From a checkpoint of a small transformer trained on Wikipedia.
Size: width 192, 3 heads of 64, vocabulary 8192, 6.47M parameters.
MLP neurons of a small language model. Each row is named by its layer, matrix (up: input weights) and neuron, and shows model dimensions 0-191. Each number is 128 + 24 x the weight over its row's rms, rounded and kept within 0 to 255. Numbers have three digits each.
Before each neuron's rows, "fires on" lists the tokens most often at its 100 highest values on Wikipedia text that the model never trained on.

fires on: "st", "bil", "ud", "c", "ab", "vi"
L5.up735:153123125128116169199141116086164096177147119154117169126145080144131166126118125124125123161124093110154138108131151117133126122117129103114152119136064115120082148132155115123114128159067149152100118142128106118130077100131138111123101136131125126149160145148129121093075142134124109207135115128165128125153108130130159161121112094145139121152108112105125095169171162140123119129127118116145140145139126128094092132114122164130075129134142144166107122115139132119133149131165114108126158134150146128144118148117150122107118046169098128111144129105157093110074135084106144112

fires on: " |"
L2.up468:111180152111130130163133130114152148134078159114111103157163118098131092157153090154130153128133147116107108162115124120093100103114122153172108148135162160118158108110116175109109160136108114124105164134106127155176110138073128138154121119113102107132165161140119086132155124119163153092140102125104136136127074092122148129131092122155119186067148136138144132116107141142156113149134112129118158073120123134112139138075138138178132096146127150107132153113129128119148128097149155140088148097093138120132142109114127126072114097128124125137163162145152118094111146150163124177

fires on: ",", "0", "8", "9", "5", "6"
L5.up118:125150131151099131155146131108124108135157129146151114133134112141129133139133105095132125146117178109162072127134045109119131087119110099143125113122071163101130142106105129125117158148119145122089131145108168106110131148136153127172148100151142136135154115140144079115154132148114188145085176115134096126186072140146127092152157157140135151137135127110150113101162123147125119115131099164147125154097139100118108121167147132172125118092122135088093105116097105095117099111156141114107121117107161137127156150129124120099119120166133130144098140066130165161111090169115133136

fires on: "e", ":", "a", "o", "2"
L2.up360:171131101118117146094132122070160119125108122115154116171131188120102104155145127112117132135156161119059121138163156136116130132084127135125136167118127114163188132127103139090109136124105077117162092078109153152111155156108105167130108135082153111111122103109163124130124089144111146142144116137155189163113159125138100111144107147115122133116151149083100091114137143143132136135124127110104152121113105109121127121119069152121121145188117135122134105131115106155165112136132139087127110138142146138147159184140148103083106153144136130111113094123088124133121146115154099095

fires on: "n", "6", "9", " H", "7", " Du"
L4.up186:117108181145123134103113093137148138154137146144108122133166107144105122163146083143158100152125138074167138137140096125145134062128092115111110123169162138124111154129083095097131096119155146103179122112127134154129078125109139091122132132140135109090119150143129124142106152143119128124133128120121140099127101128106107100119075136127137107148130145082161116116168139141185094138137145131130117081122137176137146152126153122101151136122131111108078059150134192190140138126164131141141128085109135131118126151148128121086114092164140103112098102135124150123136138124151149166

fires on: ".", " |", ";", " ("
L5.up254:133127124097108139091117114156174102168177128153149108144121160142167141110112090116149092129081135137127090126134155149098123143116168121138117072118132097143148117125150119127080099172138146133108114152150133126146112176128160130125119113096133060127125110138149107107127112129112121105154108179150151112119078153103108118100104080175102129109125140159136160129130164162163123114109125117176092153128142162168117137095119122165086130131144125134137107107148096116128139121155126123168140141126180113134139142150108175145091152134132110107114136164121138093088161093153117117

fires on: "-", " ", " his", "'"
L2.up241:217086095155141118126145136158114177119130100122102129131123126138099124141124130113123125109132132081156129135121099135116079087164144135147153134134145098070155142102126138141151122153093154141155098135124104118130124133108099158122117112122141106127103102092095141133145122176148166128172102130124157162128089105150136166193139131142102162171108130113122093127139166119144157134113142117128155108117080121110131104088122131130156143080113154133148123159163148122158113108149150109113125164098117122133092129085090095131142149157146114144167124167166122159094135106114154131

fires on: "0", "\n", "s", " |", "1", ")"
L5.up749:127127156117102152103106143080087171130127108146136154145132111129149099191152137128137143129129124156111150143153160107152104126130152124152146089118107128126085137148145165125116095135136140070117096138117153154122141112152120119094142105160122077121120150150171151111148157089124124170145172124152132159114146145098118126126102129114154140168128086098171119107122135116133078133104129082112096106146101106097098134107166139166119123167112137154178143113159122106127086175131134089121140142111125125120156070158145127141084126113076148143149132113152132110150073131120150126

fires on: "8", "0", "5", " later", "3", "4"
L8.up371:130130182127132127144132108108089092110172131103155134147134095153152112074157086092178111134107168135090134112147121063142105124126155105178084127111108186105120129126137093123156176146161153146159140111150122122123085128120173140130137139127107117100145134124108143137140156153139149112139145112154138143138119145130131082154099167179141108122141132158180135111177143117101115140183130162116127096081110139102110151144136130119101144101102135104125119107165156126155123108098126135146136118093152111115113098093110134123139122112131105084089135096138103122122110160105126126

fires on: "3", "4", " to", "d", "2", "ed"
L5.up156:130120130108143114159115155129126105093138118117088115142112101116138102118145147138148160116151163108116142118088158138123154129084139187106115168136098106131136120123161092130082151134120184159152062144069123142145119161090118110125146122140169102108109182131123149187105077144101141137131079183110122174131123097124106117156128140106147136166136139082160123113144139102152062111118172151131125140131134119110151140137106127135132119144155149120133145125114113181116143127139142094123098130134116136135162127132115150113152118105150094082118107124134089143088117110149154124

fires on: " who", " to", " |", "\n", "ed", " of"
L2.up596:107131117147091132165089138144166146122152164126163136125151155097145147137134128127114104147128137113152153148147119071080123114122157118135148141097124135137038146090137138130084131119154135096170122090130122128122121139122136110094125151108150114138108183120147121125086101144154112120157129194173137172081145086116173135156149130114125133126159146134111121150129137150124118091065120139156055092104120133112143095130120135109142123120138142114140115131160113115140112161120148107081104120153176162151129125155118134147140140088114137115150175132121121097131134165127113143

fires on: ",", " and", " ("
L5.up327:181129189113127146126109154110177150120129121098118171133151090113123158158079143156116141131137115153110109096115127127104115115138124064133142155164107130120101137137153159085132121164157117131130146104071136170165143108149111130091100116116166162097115119100128158127139082113117122140136148122137130119134145157154138144112092083151128114127150145073157188142087148132148125174132151144158133084138131124126143144110130110134119142115077092134141131138091088094172157120119170133169137130121111111137112141135095158117134142099176143097135118161133145148153133141105118109

fires on: " E", " \"", " I", "\n", "E", " "
L5.up552:171131121112109114128115183103119130095108134145152131089153101161135107114130105161116124133131134160122123120119072087169105153126119115121131130107115135125148117108132106164146176135110122102138126148122151122108156122151126128121129151156108169115119166094106138106089174163111142118125066135122123117162147108103159150119131116075108148078107149109114087122134111089146205126086124137137112145115125155122100122151147090058150112165085165070147140110135125124149165115099120137122128169152153136101143149140098125122078129138105127159142148157142133128114124131088127154

fires on: ".", " José", "CAN", " US", " |"
L2.up592:146107092129179150141143186107167133179125086122135133163150149123171108129104115143112166083072136112113121172105113144122119130131138095147093117100131058094132134112137147161117114107128088150121117121145124117140091141091139141106103165156133093109126068187147113110145108121114132132170144141129120108102082147123095100146130148145170127112133134123121133126128160138165131097114118094135108098099134149112158138178123107144115136107139102105148125132162111107128167092165145140101137158152135125130112090143104142147144127141090136123160098142097115116120131151175168109

fires on: "ed", " and", "ly", "d", "ted"
L2.up580:133146128096123151132095126131157120110121128099128098111068114091137130177136111108143108114145146110109112089087130133144146083119148161141110114136127141148088151168080138124100106110157114163143116103096184136142143120095127142117169101159142120150139164124142120136107132108111130157135184121088113079108147102129130136131097128133119153108140167116167166172140115158140116150156107172122140116123103152152133123087148143122176112134201102055115133140153160142087146113128127143101112157110110142136133116171136145127137113094159117109145141140130095118089108155150106123

fires on: ".", ":", " "
L5.up542:139114148145155146139118118084110154109121114117077090121156152130162117144095091152163142099097149132064119112114163159133102111139151154106160115115114126173121086106096135124157090114129132124116154170114147170125148153127098144090120143109125129100144131145150134161140119120103115121132145124163111101136135129170150139131100114110135136151158090116098068134122106118138165133113103171137150119146112142130124139111093139130082129200130129107153115121148160153135127140147135112181132157123105145123134115099152128098110136107146135063143101112085173095122120075141148073

fires on: "\"", "9", "'", "2"
L2.up86:121103153120111079128097153104147104122152064134126186136152158164156119105125138123126168092142126044131183111117115114124092127129174129136111108152124122097146141160195117133150124160127120108151143085088099066118087093100142155127164112142132141137142177110112113133097099106129125141177098131122126127117102120124138112146108139108111120125113126102131157117127173135112137126139165154093147136133123142120140080109138152139099163093129187151128088151128121113132154115154153137129169120121098155126144102158137124135106149125134126116169122124155162145139129143122145134

fires on: " ", "4", "3", "7", "6", "1"
L8.up691:161157183105112147142116108120132108112133154129098094197146142183118114119113133113096133111145128179144135111128156105141117138148131127130159102129118113131101141069144148114121123148098134136146111180143089121152088128095157130118118141139148126166164126137107183169108146132127097138175092116133079128109132119104143105121119143161163112087171164108158137137137123125093065127080125136099121148114112131137123120104122140111128102177089146090140161165140123186097096132142129116101111084126137108131134176144097172139154141145116137115153132120153110148118113133119139136

fires on: "ol", "l", "el", " Al"
L2.up655:150162132121072124080101156131091096137161150124123139117134120121158094155101146152121130100095128151151171158159116130133167134114129151121116097155126117072112122107118108148163097147142184153137134147083148193114114090158120154109160132129169109112112115070123154132166128143101128131136121129145170131112114140116100156133184143109125085126139103155114118134124120138157096137100104133153078091173107138123093177157113143114154159105116171165112138137126151139091131159121086144112107125117115099114102142137109137094149152140137147136117115122101089149110128125126165130

fires on: " and", "s", " as", " the", ","
L2.up634:149094155139121140147142124139114131115133074143107103151138112129133116142132102143148157131119128137097155146149138124111160175106155065124132110110133126105089156164146116131139126144117130111093105131112156159098142134145140160119150153133054085139121169159136137133126152111145159147145135139110143112127132102142121116182140123111149109077157156110088109132149179135128158131127113103119094132133144119123142135127146125182121127071105174107124138118102160113108140159091158140203164131157132127100098093160092088127108126108174158132102152105144139144154179166144119113

fires on: " of", ".", "%", "–"
L4.up291:154107162131176108110129156151123117124069128159068109117125164117115093155128124130108132119136106152127132135128114167176111119089113171072114099108126124141122120141112149114124091066165164127118139135105122112134152106139140138103146114109158140107091108098150133120147104146118135124134149115130149133124123113190146116115087132120143104149153119194104079118149112128131129118164103174126165125095117127125114117119147116170145119130141157115177120091136130134133117142173137108148092122109127124101105186109079157141146096127146162107144132161112163151162107134132102069

fires on: "=", "a", "t", " to", "or", "\n"
L2.up472:126134103149129166150136127159115143161147176064094111107119164161113148147129105165114088145139115135106117114119150125146171128139121102142139125138123147129125144130116129114133153157072143114136098156145127156094152147119112146134124153108123156095108119136150078163109095137160131142128173178102105126108137106127113129122134120117138113128137095142140115091108131136143097136069125157135120094119098158047120112155149099134097139150127091112109143148107116126153118199126145152147137123155095125153095167146102130134178103092109147109160086137121106062114139149120146107

fires on: "or", ".", "m", "col", " by"
L4.up95:098124137179134138163109154103101136129109129116100175110097146124143097144130134104131144117113130131116125089104143147101149127156134109179129148135111123121147170166101120130134162088109111120123143139089125135151087122105098131109125155136116110112088143117148118108152135125149166128136110148084120134149128105136135117139161091125124131153143059153093121078069106123092114082120108149107098172085143172130096117182135154090092121163126124145141100132104170137150163127111128117153174129130133119140105125120111150126194109141146114134098170150129131172110157094147095145

fires on: " ", "s", "-", "il", "2", "es"
L2.up133:128136154126115136127128111107105158141177124107137129128116160170123159146083152148144177134133066165123166128147082150143126130118118122164115133058108119096109141132125134089107107114114135095153145149138132126124088177126144143121137135161142124128102128113117130136131127128136108111182098097113184121114103077155104119131157129150141119124123140094069081141101145089147145116106122081122153087154120132084120114118127180138156126124114175097144123123078142106124142143116127172095135131140115147157162124108109132144152119144165138128161178160131134102148099140122162158

fires on: ")", "9", " |", "5", " ", " ("
L4.up621:098165120058161097127145151135142125115159135099099133114132120134148136154106112091156116166082154091148090140135121115111130144130126148112104134115130116138085147115139131151133139183122089094105136149111124150144121107103133174155106095156154162098122144117139131150120098164136125111157082145105157074141101138145185119104099078133110131131129110093122098128148106129129168125160090159099120148139129138143116146100123160121106133165128150081129136156136073115147129106149160108122133126118122126093124115148183097104134107092140141152138116135127155075170175123111141162

fires on: " |", ",", "\n", ";"
L2.up120:140139127135153142134103122145113075141147111149123160124153089123147143091110200126142098120070148121116126175108130137109140129116147154185110129119155124087141130104108139120113123098115117148131169145111133076160142119101146156137144121166129130155182126127110078129147119121127137095187137074107161093142099095147150118128100181139138131124120117174129144148119069108162129098153150126149124131097130110112158128081128166172127131085147133130122119143156116168120164090107128156129096144114129101157131155124098123131118151145091112124156123126158117123133134156094121168

fires on: " |", "–", " to", ";", "\n"
L2.up576:143135143107130094160120152120127123179137115112113128108130106116123073123096133117130158100076136115141135137078119157120092123149130114131120132138105176162124119150131161129135122096123146153129152138129133173160069121123164141144120124089115154103087123105080111118182113120115119134143105117105133112162086134150162169145121161110110123091188132160161097130148121131091107114169175128106178146115115118103148157144125091151155139142083146141137157098173139137114114161104144137165175103138131098139117146135143141079119088124112087122141144119145140134171153119140112158

fires on: " \"", " ", "\n", " “"
L8.up428:141124144107132144151113127084119138152134113117139132152150088138124117111149104131169153156126122139150160145079114092189146096099147115139107135117129115103118097128134130135132114102101142103110131118125129130131134125091148118185119148136061084093086157131101126130146099179121110144136128162177095127116171142085132168145139084129129085126137107126165117046119098135136134137122157119119132130109102118068105125114098127097157106140161159115140135120186148145130135118116137170150161111130160163123106123128106154138133080131112101100148124165131109090095111134118135161

fires on: "-", " of", " and", "s", " |"
L2.up661:069084132106148130150153108094101121137124095137157116118130164150128029150131142168141142132109126113110108152093098149122130146189146142112143134136128093133083145124107158110123127102156131123119138076111149130143137154132120135125114078126144108155100132102102131131131106113097134124134116119150135119117138131152130129140084172133157089113124168103163121127167142132100124127135126104126107121113171167123133111091144120151116121113129152119152136113146140148134194143143141164174107133133140150105140128129120110121094127089173162162163131213152164127106126159119130102

fires on: " and", " as", "\"", ":", ",", ";"
L2.up710:157091161139102145165149152138117151155158144114138127094133104171134172131131149178093118063125111110114152113113135134115100112121161143135097114140121101115146099156137116150128137159141124165112142126137110159099085088122150154082139120140133131135084157089135123136177121135156160132084103107122092112133142131141150099139149107131120165124096038074128143193150136112110095169129130157125113135150093153116149137138137140118141126151154134143120116122082158113125097104125122109143130130151173144125125162127126145097119109113114141099187160155123135146130091115131152140

fires on: " de", " San", " De", " [", " imp"
L8.up238:083109133113158137164082112133141164118185134117113111101060121149098105097116125160165122128107130109183126107132094103151144145166138119117132095151139093133125142123112137096148147165104116086117118131100151123147113101189115156110135146154128145098132115126155136128138115155129082108162088135105144103142138108166113129162105135138172158105143125110117107113154138120119163129139148124169136127086135168075121133123163128168175169111107122134149122132121115153147083093134144135153141157133138164134105106126145180121132108092130160110128135114082126129060127147137139125

fires on: "9", "6", ".", "7"
L2.up227:132109179164093148127117125158118157173120152117122160137106107109132164136119094126116145155114090136097121144148113140113121151160115102130129094101139098136137184140139133144095074129127134122123110158141146139089109096111136086135130154122102142101144154099099116127126079161106124178135149094117166132145162121135099147128127104168164102170129124109098147058126148149150122080118107119143138130169125134102108125114094145147140096129135148122147140155132116121124121096098149141123158144135135108069107120139108097166148118077162181126143191146131106154138101112154110160

fires on: "s", " later"
L4.up481:144124094126113143106103111143124108145130087108170123101130133121100116155135078138138145159109135164164084091128087117118114133091179135108128119186127158135127138105084143122121133131152110114151144123122100120179149119114174129129154121115106183161148097096150137144112098125114165136122098095157103162125135142133150132178126162171102122103169169093149121127165135137132115126098141157104168105121143147148077098116128150159142121158146104104193116145117136124101141099104167136090116135068113133088122126149105121145090125148111123132140175101126128134109138124119154118

fires on: " the", " this", ".", " each", " that", " such"
L5.up452:129158120118113147170101127142160116105141125102128136161140102107090126166153152138136128128127159148102119102126144136155155170131173121125091103111091152122111174130139126091107146103159120130100097127119162154120105131133089170135124084106113110143081188114118163137110139107120164135140164085137146126127132119131151124134138127115120134096140086104101107075166159155094124143146107111114085106119126123116117135132126097180139102161131092090201123109125165168129156137129171146129136107134134111115105103117120144076146131160153135153130126071111144146111091169133115094

fires on: "s", "ers", " workers"
L8.up383:125119119129119128120119139137128075144148129132175084143114172101140117129135130167114139099131151135141116074125146127120103133070127145139107131123102132148085127075095134142108144115198117107116133090128124144125153153118139118103146141152135124113121101108111099119119129137144129098155105127129133141129143120095142146163147159131150089148124148120098102153170111141118150129085094163114114128132144157120129142145115206142151096144120123114142141122125169142087128141084176107130116108135150125121111135163123117067082133106081160197135183146153120099145150129146191125

fires on: ",", "0", " ("
L5.up28:136153148111118116096138142146073148113121140155117130129144118147063131137114088103095155119107101145105113152163111123122155074113086173137128135110105134109121159112156162135112116155154156099120126107134162101149132122128196090129128129135152156100149142170164141126126121108117133142125110077139119153155093110110129156120111127141143109114138135119150139045110156145147101132150123106143144157144121131176130103096119110139133164117123103087105118123173146125137141163152138136122113169114144178090118092134139132089100138148157106144177161150154147120174090113124095147

fires on: ";", ":", ",", " |", " and", " while"
L2.up656:164138129142090123137117157128121205139152124126115155140103097160149149156128108136120114105178149121107088118078099151100169121111141148124101143115073062133157146142148099111108138123106133148129145119131131103136140138134101161143147106128107134123124150091063115119130133124149117127123116155107154135156164129148160102189114101123103122084142129125132191147114151132114125143058155133131136135141117140152114125129120150141110116145119095146143133143136081139137108121149097128125112128087094123149165147103102174125097105115149134093154132188171135127095107103109168131

fires on: ".", ",", "/", "-", "th"
L2.up542:126150147115138113148159097134152130171118103167155135123144145120140122125179100104146125165132106126105146097117103109089088114140147142154093111121152104099161137151168120098127134151101162095104159139114166115132143108107130109102136144151098095136134133101172107075122103109136156142136092090119147127137165109135128088114100125083124094104147143102143155115118143158167128140119126151100096124145097153166141085122114110157111106062159140105095115153144148114125181154135125124130137137159134140119148104103141085160135130140174087112148152153165143168166133122170170128

fires on: " |", " ", "7", "6", "0", "5"
L4.up650:118135159121138145081099122170136139158147134121091130135186151137126091124124124119146117112134099140096102178157150150169107098114127122112125104108141121129117123166113100089143121113115132127148147185129105138147122151121090145156145153171098126139124064098075131156118112125124140117113158133133122104128087142129135077144116134204108132100130132131142096112104086131164106166148175155106140150118089102177107157141126104132144143090144080118130130105100135164140139123102144135112133160127138113142098149132141108129104067081125099102127119151125098152139138102127162105

fires on: ".", ",", " ", "\n", " which", "-"
L5.up482:118210118129106125127125145196144094125166092118134117125120156155131131123119086125134119155138120115153127154124152143123096187102133151131184145125119098126114142144134137112131131197117144113098103116103142130126097122143128116052138139109125095120108148160164106111101067130109137097117124105117112123126158131156143109159127142138111112111196154131119144117132141120154122092138128146138127127147157090135098128172121068169105156119143160111098171083148135096147138152114102115137146133113137130094127171137123150147102142164155159121122142134146120128146128082110104100

fires on: " that", ",", " this", " This", " which"
L5.up601:096146110150080141154109122148136087098170093133127114115133122079130127156139149118137132134122166123159081150145111083105142128102131115107157096077122108106082128119121145103103164118107094096142098151132149143131122096165206151121158116140113161158113144139108106130132145115083151106166143134146103137082099150113103168140138130155107131118159102139185141153154149132123149159178149155145129155106146144162114140124121089149112104110126102114152111104145149115151104134122160165135088145114146142095133126130100113142109128119103146157145147099109148116134067140096136095

fires on: ",", "/", " /", " and", "-"
L2.up644:124111127131123165146132173121116171153114135133077128133147110140140134112111162128130116075125105147104141142089125144159097139116168144143136099127115093144161097140112134097158107141168143170123125103107116121112124127141169157133128116109146159105128145119145131106146114080073139138119122146119114078116111104123159152122140119147164154115089112158157147177115096082134141134135168134129094117164112112133134155134104091120157123093085142173145111110102112125116105120176162138171149112124116121044086119144106119104189111112103074133130136130131137159149103117115151106

fires on: "st", "c", " Votes", "r", " at", "d"
L4.up313:119147169139133127163179116174155125105111110150138130098101105127074110142154110197156144123095095116179135109126122125110148158105109116093137101162098152135106125094108129135100095104119153118096134123141134124116147106081140119099091138120104140118104174109152114181128125115133150138146144169153121146079113132136155145131111105187109114129082089102134127116173166130141103125115121125112117125156124104133096098101082154140170144155135160115125114100176098150115101132126165087107110114105146149163130113155135176099165105129147109135139138116126118110132142126154155111

fires on: ".", "6", "1", "8", "9", "0"
L8.up757:128111152131116130127129129127135136151126157136143154104164095138131124133122107143123142141107113137161138102134090197091108126103087216132137110154095062128135167125127109126155108140093145113169123140074157129144164174115118123118127134137078131118105106088147121121131098120090096122148151131122153111172121105118114154136184081157149153146113111136138152156100152156104162119128137089151146112090133123123144129154116132140127148127105162133128132158092065175109121128127114131102137127143112120124130112103125098175111082115133179136139126145115143152159143158102123086

fires on: " |", "–", " Al", " Ca", " Du", "/"
L2.up203:133151138130131119115123119124160076142149137154133129170181092145127134180141139130170139128112134113147159147117101122143115081136142127092113123171142139182113130171115140115095110088102152124090144176101121093100113131131130133085085116146111112106109145095114108124151136119138146147118156126131112115148113144146122118168126132142126122123138144149134179158121103110091173096116139164147154099157047122131130148183082127143107174097089145106141131122121130145130100151161133096103110109132120152073113103145138124116133115112143110098122154148090125150158109111179161147

fires on: " |", ".", " ", ":", "s", "er"
L2.up291:199141158128102087168089132139172148138120116139143140104133146131155120165090098142149132116115111120096141114112129109119089144090119102153084127108148114102122182110147139136132139114148121129101155119161062123087125132101153104101128130155122144170141119124150131150124123126092142109135130136130102108125120149164128106134101136161155124122103093138113141121098083109142139118149131088164089139124117134162147103140141142140114153110074150089123104091089118119082175154134186121138173161162111152139132148146128106141146149083133147108115098091096171153118110144160136131

fires on: ".", "3", "4", "1", "2"
L8.up299:104096120088113120118115105132143125145134106120109096151151128185154173074153103092145144099129154149093148129172107092150206142124145154134188120135088082135101152102110126096119150123122119107137100117093133121131153155113139124091099146158145140124171116127126122119156150113114169092112132148106124144164101111145111117149152138133184117169161159112118134114128146138138138127128128121134137167116123118125131114176091092135142113154110108075129124144107111151116163133133177094163121138152129143095152122153100120077153108111109109138104127105164102109098104129088144118

fires on: "-", ":", " ", "e", ",", " /"
L2.up584:129135107117131114095130116154131188138176106144136132115120168125139151142106101140144128112137140114102121124133110141134130134116149123143102167124102087114148138163106178085119101125096108134192114133096143135132084148107118138126090130131144101120134149107121138154129113085153099113106204171117167156137108111135152151183126126135104136135139115111155089081158132151098152128140150107154172131086120112102166132080062159163122138128110118183149146112135129069134158111115123140136134132143109120155111122134134134127131139158142146118164166141123160145113090099150171124

fires on: " |", ";"
L2.up741:124167168122160134135107121114104134169136141087127121160129126137138092114122151092135135147093128127164108134134157138108122064190155161190114134097126115125153101064132129121090112125099135123134142161122120112158106122136147152157138101149129133141162114111104112082149102134116107160148114128141167130155100123159170134174129144114107118100129121154123108108087077114121078084122143123162125113117111143109114129127147135114108155121110174121133171171173085123120127139135144138134106124125149124126109114148138120115070144134092096139173176140131143135126149079117144179

fires on: "-", " ", "op", "li"
L5.up318:151133117142125133090136097111144140133119083115154106090136159154152129164115145094132171167158106156114125128164072143119092120153155110143139108093095103137189124127146159113145103150109133118143105124140124128098138167124125144121158094126119126106163125112131149144126108166131115094122144164101112137118113169136100153146132165111128149092106114118139106128121119138130183105117129111123089161141161121132116104127092127148186117098125091135122123110148145078143129137116132110112092128131161136125076187119112146156155091189159174100155108097160158080136106159144108132

fires on: ",", "0", ".", "-", "2"
L5.up696:097103118173110123168142130177163120131110096127147112132140128119163145150109143163155084104067131113113129141109143132129132139108093136151094108125111145155143164088120155108115160094113120108131160160124178121154108133108079128086135148120173127088138154142114110128133112129133148140147142113132149101135134074102139139143105128135188118110158123139159142105133138139128138125140137135126116134147167108161132157079086101125134122124105103128156147108095158080099137104094038156117108153142178119120097075103121132136139139124112150125149147158130115118086094130117138105

fires on: ")", ":", " m", " |", " in", "s"
L4.up716:149161149080167165097103173122106153163154122157069150126152135125121148132094131124101111119117127153110140142092136123167105124125211133114147130155102165129101137131124090100140155120146118139112119128133136080136103094087121122085155151087104111144115173163150147114135161133112136164135114075163132117110125155131161135156104123110089126095080124095136093121133157122132125161098118085141116101140162111128136114147124109127131138169134116105131102129124133129131137164096154143121083150121101104140086123146168154127083142093159129094119149106100154104148109131124142158

fires on: " of", "\n", "s", " in", " These", " and"
L2.up346:075097092155092157140124130123121084125113124101086118151151182110135121089110126172119119103133127125163128125153104164128108114107150097123095148128111149160155122095125124140134126103164150109133145137118154116062119111181108123097177145172106118146115143121142080113130139098127165145116118151113145093112096145115149168145113146170109146135107169083145141108148109135139111114141108156147157082159128139151114169140090163135143119122177093123160162163125118134138127133088131107099104058129128141136151140129107123147146147106138144118135166133115131111112081132128169116

fires on: " an", " one", " this", " One", " a"
L4.up576:137134103133119105122169118125107116112161128087096132148145140091114129146141093110123141108132171163121071158156140109097142093139163135121145121106144124099099121112158155177206090137122116118118134138134111178129097142129132127150195088138131151144135116152135180103126120109128137112123150143152093097113106102151118128121124138130137104107160079124151145137114139136110125164105117119155153122115133097119112080150124108156137119121090122120137093125140122138162111119127100153161111158133140141123106142112087151139097114179100118140176162088156152123168192093088138099

fires on: ",", " film", " series", " show", " album", " |"
L2.up736:074147102103154169130115118144166143121163123100119097140129163128110174129094135149141135166117106127143108125128149145087105127141138170130138129140125123147151137116109094087109131117191114110131155166122131095198131110055144131122122129111111111133107133179105109102130122124132170131162197114089137144103122121111092121132138151124127158113118130168112109155144120133149109170120095142154100156130150193108117101155115109175145128161114088127113119119111134121112148100157122118145101099125116160096152127092145095118110124122104142135144096173172121148108144134143112158

fires on: " re", "g", "-", "gu", " S", "st"
L5.up91:162132157117086119145113129160118119078166101153111127107178117113176100117141120134134135120130170113162157087133111129141150156150072136121124160131135144144135148168125102152123121114129160083156098149133121130130157129109134145084117177134109129164149102093130184149110133140116122142151115144135158110063142138105134112119076101143119153137090155154140113134139139125115141091130131110092158115150116135118124135088128134135145121116094137126129146143125107117149105054094146108106119120139150101122163096125079112148096115158118158148123139139140054119126150182085152134

fires on: ",", " =", " if"
L4.up245:127125140163081099131141133181104156174135134121122153136086165110121139135160077107127164127130074127127114120150151109133140144170137100123150142146093097108096154118091156124113107174156157119099116154164141128122135094123130080131102134151175163124185160114130139113160128124126133117135111116144120138092101116117139135145107141142109131151152100094141104085143129134121146134107072140175135101088112135152120137137118108137136080142114148143107147104149120129181083103160133104115175151105128160141122099134079154076120094136141107128165089118162131121139163143145134126

fires on: " re", ".", "-", " Bra"
L8.up726:138103134137101128130120162127115140092128115151133130151107124127185152139116108125139083125122157149123156140117075133180113173142125112155124131127142136111107142094119109185116173108111143093178102166185118150096083128135146148107148138122119108125161146123149136105141122163108102170125100163116139077146116130125119119102103151120089107133099111124143140157122112172147120166088109120174100177136107127124114099144120123106109122107113084140138078173138121107111172072147134122147115093149127115071125114101119109160103116137118125125139142151134121176107134094112098150

fires on: " New", "0", "9", "8", " "
L8.up423:108106132149102169124117119122125142118130077120173100146144067146162149192130162100135093164124149112153137145110129095151102124141120110129138119140118126101168175107131167126112152139163123113171151118124131111109116140121162105137130115164127137147130142126123120109156144098135185171153118137122093114131132126182073160115117164149121143160116094122124065151140098147107147132146135130143098130070125156127099091126165117087067121114133129098139131146152117142127093101105105148121109125099098144149127153133158128135097136065107121133149123105128092138126112146138103090